config.yaml
n_layer: 21
d_model: 256
n_head: 4
n_kv_head: 2
head_dim: 64
d_mlp: 1024
vocab_size: 2048
activation: "swiglu"
norm: "rmsnorm"
norm_place: "pre"
norm_eps: 1e-05
positions: "rope"
rope_base: 85600.0
rope_fraction: 1.0
qk_norm: true
attn_scale: 0.125
bias: "none"
tie_embeddings: false
parallel_block: false
init: "uniform"
init_std_qkv: 0.0271
init_std_o: 0.00418
init_std_up: 0.0271
init_std_down: 0.00209
init_mimetic: 0.5
optimizer: "laprop"
lr: 0.00245
lr_mult_up: 0.774
beta1: 0.9
beta2: 0.95
lr_head: 0.00817
warmup_steps: 219
schedule: "wsd"
decay_fraction: 0.726
decay_shape: "linear"
final_lr_fraction: 0.0
batch_tokens: 262144
seq_len: 128
doc_mask: true
train_tokens: 901600000
steps: 3440
dataset: "wikipedia_en"
MLP neurons of a small language model. Each row is named by its layer, matrix (down: output weights) and neuron, and shows model dimensions 0-127. Each number is 128 + 24 x the weight over its row's rms, rounded and kept within 0 to 255. Numbers have three digits each. A neuron's up and down rows have the sign that makes its largest values positive.
A block is one neuron, or neurons of one layer that tend to fire together. After each block is what it responds to, as a language model described it from the Wikipedia text at the highest values.

L8.down848:104101132138123124116167123119163106152155111186123145154148148135132144137131124121117143158147118112137139173114133114125133184164160163153133126138133106077134106129100120126114107135136134082172155109088113096104103142144109114103173091121125100155138161100136088097121113146122111119155172118158144093155158156120135111129140187142142110105163145127122173122077147140155117115119
Responds to: Mid-word fragment pieces

L6.down43:143149125161111116108160149157150142135115111155112112112151160132132134140115138121110178153118138160104126140130122136138114101112125128147095142155104110167148100114073130152138099153143137137135128176099169137134142132136072107126121107137156100145114134105117150152185110121073167114101089127121107131125138136164131087100121189151132150164144110101159111114111148123142156086131
L6.down74:139081140083122159109161147122116120129119136160117157127105167115149113098147177154110135153137113093113142136151139142137142152122128115112183132120105115148135139118116091128147131151134103142150092139110173176132160110114115148061140143130081180152108135110135137106093111140145113108113093074131127137110148152119180099118133097117100143108135119113146079130139147134147123106104
L6.down97:148141089155083080120178113132140129143124142127091125135165179111150103119145128092089098086128117144128102123119116123151079130135126129106087175113168137126134114142142123131123135144054136132118161114167160117132139172112146174118114158125146094162141131179142182149168076145145120125140120105169125115161159127142102145120110199118097115141109096149139077154116162115118101126106
L6.down99:107118129129166119171145099116127181134139095120127140117154100114143115164150145139179147104138136062147144161123140098127119104156115179155158148127148128110128132169100125119128117117155180101143111051153150116111109082137134124102107122121160067127154143182147093121105161085108141091150121149110123129103115128141078187141135123142126142138142162145138118094128124103103144117095
L6.down123:124126136148149146087145151153119096156139132134111135074115150179108177110108119132184129111111143091136109127112148152143111144094137116128117145122188118079142123128138092127193124106099131139133099210136138082090139110146081100110148115107116132128111117119103143143130158161101110153151156116127141133120148126146128125138102152117132148081149154094132105117118181141146070070138
L6.down197:140139141102136097145139130099091155122128161144103168077149170140151133085110141188182062107122096117090144129085098082083109143127109141164148149121077101124126094127090137105151115125155139117119144153122108141133127136146145142137110145138135157114157079144131141109117155108099136086083120152146103155146079083108128195128119139153121130136114109171164127143124080148124156184102
L6.down244:134126124130160141123136109133089089156142113145107155075124084166056124091126119163096158138148120132133161099105134122113123128130141110117145130128107125131136072147141153134150133105156103117126112236134121112142100101127073141132117133136130092114139101132143113139116127135123096106099105140131125184125179138106118083170083125090114102170097148133135131109174111115134127135120
L6.down381:122108104148122168148133137123129137135114145131110121069150158150113136060137159151129107138105103067124085096134119143158120121140108111097161164130161095128131080136139160143148143119157092133123129105126157097149123101100122126088123109139131150134132115112127165120135160140082173133116118111111145111125136132131132128154130113149115161184172104111122059120122118131158136085105
L6.down518:171124158081148141091120121157096128164137085136142119114150126166089107156089117108087122174107118101174150106128142128153180137124094153147153141134158105135150155122144106106148132149100114151148114085080171159105135084134148115127113121108168128121131107111116148178155089138169127123165095118106125150179185126149137144125145125160157120134138084115166120122073175097165096152109
L6.down565:107137122139145160118110097141185143123163159147131125135148086139174120136122140156119131117123081132159101167123118125140110134118126135117113159155094146119133159113168113131122115121125154129132140117062180105127097161109110114135099112179148147119096123117115137121130144071144138129142123120086141128138159108134147107121095129155165128084163150187138128176088147134150084119126
L6.down607:112164151153099171117116151067140155096157098124139119118187183110133117167185140104168182128087139114139110150149128171111141126118106139161114102140104147165102114130133176095137120153102107134114113197140122145163155144127123125106121100137128150129156114119135117116106125164154148111141132135070141125108139154127122126148143156159132153104128120116141128148128082108126127123119
L6.down709:138098128160109161131105163106103172123137131143093153138109181101111097113096163098085165127144107137127120144114117147159119127145148101110182166138145127116116120048154132092132119110128117117123141159093144090153116095121117157146118105113138113100118077150119139104128103141143108098114118146127103125133145149160174114122114109178124122128122102122161128096134143143157145159134
L6.down726:119159121132092153128149144090143146094129114155105135106117113201148128131103097171112163131107101061098139142174116143183138146136114136137130117112119122132090140104177150138137139174104118161151132139120143129116111108151182101117151153121099127150134149132187132115161134133165102136126139168127118128120123120148097149109191107160108110138138130066117096111110140136150103148094
L6.down727:165154146124101111094121137146139148146127141120092155110125134126149130107120140150125103145144091082099144121117122107091138114150062134118135151153114126155184138128173144104156141132117135149147103110109151158186131145119135131108103142135132136124157100153083132084108147143148097095142112156091101126120130160128105167115114128146120153149156093175097103084144156121136127172137
L6.down756:106130137144145114115163123142126098170126105157137089100155107119135080109154137146144074106147151128147155145055086124137140119120072129119132123128120133148122126117106131138127119110140134150126170255119115115110125147137120121186091131145122118133112116124146132133096138110106108065125084100132132134107107121139132132138102114134096136173088139115096174095103151108154081166124
L6.down765:182139176154106121110145150155093104124139096153102083083088177140166129118161181131124100158119149130153089149169080091099123156147109115097172125116158120143111122102127108086119152118123137144107152175133102114134156120130106168163123077135126124082102118149146116134125103121116127105142102082164109093110129107124106137122092148107127112137122151118130120132146144140103103133144
Responds to: Letters after initial periods

L15.down250:156103140149149102136133165126150103125106136096136114128179129150127129123129122149118136106117094119112139115136097064127137165173093137167155086095127123139198097107115148085128136156147110089144142112129131110164142106114134142107128160130180112077121107086113141150148113144114140070160111166102128137086160088129147125120128197144092127187122135130125114138148148148090118134158
L15.down326:147145178137105134092109119117134141110105121123111080119145117114163120079130130155164135124138147164110097108095136114172148145138099141161197139157109129121119140110132112171158134134093145153080145076144155135143129118115130071135142149135170115092105097111112137136124154094095162099169144151119127098095114124122146116109114127139135147091142144129124148165181133084146180130117
L15.down473:133130142142124089114123128104074141124175168157118136157173123126111113168099113167148131077081108134114156121141155130098116127152114114115151113096126147109147095080100125132129128143138137124125178063123140092082099138149117174111141110130090124085168128162093145109132154113125117084164104139133109141110142116071158119081114138122115127114115122123120104128139135088095126118130
L15.down784:157112162181091146132059110118100149114126140109075134141113117124108145091176099154118120104102119116089107143132169108129112148122167105102131112154149109124130111124115153111124143120154125139132175067121136158148082129165122108156077158128149159133169131114111124143134117097133127116194125155147118151131128107165140120097133141148125110114129132145142136137116121153151096120130
Responds to: Abbreviation letters, word fragments

L6.down20:154083130100115157113144168145120095118133140142151132139089166147137108093142159142104156128131143141152125137160173137171157164102167129080150144150155134121122119109153154093119145102108087126138104127133133151158109158118114142117102110169111128105103114142114138097091185132138104153081131114117098138119105078110098153144139094145087154151152139148097141107117101087147150136123
L6.down245:107183113129123117140186163133097150087126127120153112164086146156108121134088121133175114181115089163126131102152145123078060212137111139076110128145098130094151099094137084118100120115130130124106112091187159150137136132104116193140135147116121097117162113147108127121130113114091112131128101100116121118149174143134123133161152125143135123139109111104129129140114131143134155156104
L6.down272:074167136086138087106092111132130135165120125100075122100151157130131146142158140113131141145117115133160162126118085116113149116152165138101120169138175116115130121155116127143087179081100084127119129124146132151130121112146125095112139149085173093140131161182154135125116112107128171110124130121153142104120143163095145085125113139130105148127148118109113117138126140140145178140126
L6.down279:114127121142142111089123119155104132162126128124164068178133115126147121144143148112101102134143112094097145160110105116123098151180134110115078110097138127122157170119163081095149160109180144093087134164152108106123143151122170125179116077130112126122114104138092154111138118115127145107135119081136161099117097074099123158143111119108145139155153104139095136109132124136145150133123
L6.down310:127085145124145105126092148170144145128120086139148134159136117156131111084148110095142132141126115137125108121145127139155167109112106125120104142137110112140163152130150126064138144130109102147204121172171161130197122135096147162139116070121132156114095116095147123139097115132108114154141125143144127131147186164139128103110109124138142139107123118107124181097148188151134115154108
L6.down411:102113135109112112130178144155138167092111071186156086138126117161109091110125146128133177136089106109139124144142141097162166119081129111155112131116133101091073129173103152172124136096130120178144154148105093136144142122156132118114150142140139112102127126172139090125145142115151143132141136106134066140098140196081096164150143122109114132082106137155160103130139083162118103111096
L6.down520:104133142153095128182170148094110117132099115102176073112140103161073112137162131124125133094130118074114119174115104143090137138114140138120101130127133150151121100116134145122144148151112114155180159173145116130128135109167126134137112139145130094132115117115137120136139097170109095150107111145119099139132137073159161135198121190124138150111109138167158112144116107158109106128162
L6.down528:130170159160077128087158153155108105154176139129127147130142128163159115167138134103145103160133133143123120084114119108134102162124142143123140183094091134164136141094111088123102123119113122135132144106129129150115127145168143126085100134126105129108153116089146114129080119095143078097138140117086122135112120074095089101189136123124151126140107121120122151112102133139147150142143
L6.down560:131155120159141090099120125119137127116134103147104144145157148136117131140104145075108145127083163101135123097098084160138144126097150152119115145144103107138144168147164148129119135095141114100110114117128137126114118128150120109090148154125159138161090120128117158141166132113154112080163130111070100114143124068145124104170130104101082134065086132160128069176080115082148126135057
L6.down593:153140138157065115124152121104117152121141157120120153045123147139106128139138113088102105083084126094117103145091072103127151155120133138116127130130123161125154179135128083159184133147134156142085132243144148124138121091146135103110118109158114140111137101166118137161132139125126104123150118132158145177141125083171154098135117146103082126101111143122141097116127127113092108109159
L6.down636:133149164117125123114138129131114140091158134107104164127142111120098118156133127122105135143114123106151079113137105124121142135113144140110132127152104176175115113125127092119135101107157132123169136255147143168180135102156128118140107103116129125110125148143119101124086096172130103112119102149142142088142175121128108105145120111157110092128078113138109125127150120127126137106102
L6.down675:118196114118110136124127122141140167135153135157182147118162144160116150161159135158103134133124106074125118091128145101121148125141130108123132131118183150055088160167155182138139134129128094149113106137123131112165203085146144123125126122146101125158123125125125102056130141140092143125175150164139097131140086108106077133125141172149119108092170156089118149074141101148162108122124
L6.down770:100171114095136119111118132131142135149135124126141106119153135103117115098143118132086193154149106113127147169093096113099130121137125154167132126132103143113156138099094149091126115157121119139133063247121127096132100135097130180136134139127129163094134148113116085128133127111103137066131127130140106172116116152162117122130114133103160164096121119116119108068129121132138084170146
L6.down774:103140148139129093118093091110105167153137150120126150137112138089117118101170120131069080131118109104115124102127098125101104161136092150139115180071101143137168125121160084097072110103111159161108110138139124144142131129114136183138128109094132088132135176110121103096117112095145106133107126087130083130138136105113114125139139139103108156084099081157133115159122131161106112151131
L6.down802:118151109118093133131091097134139143097132095101148105103109074120158168117128156124105127153128167140136118132091125134099128146169118106120166136134097138102133131116143083090099164140149124140169109132119133095113127160126134142133093140108131181126143138141136103143154119133105104085140162108126137200130106112159143177190123138124149122117109122150155122157151119137131159144137
L6.down818:108156164110124126107173124102073140148126123149150117139151122134171116111113091164106166121140131137167135140121133119151086118168188122138136142156134140153113113128131182135154110175095108132118155155123139143083131111142124157089140131123133106113118092118139156112145124131137146137132087104088109140123140090112122146145134095162120130139125146136140123147111126197147126193136
Responds to: Second-piece "y" in words

L8.down913:105131118129155144108142125104143116151080149103161135090153194112153155094125125124128147143185120181117084134135114146150201127131124116123140159091140121115090121132119108099165120114144097117120121152082122107160126109138111105148100085120106115111156109161090123121131084132120114094084131143106096129123140135117066153131149131135117120143155141115179133116131143140175118145112
Responds to: Word-final completion pieces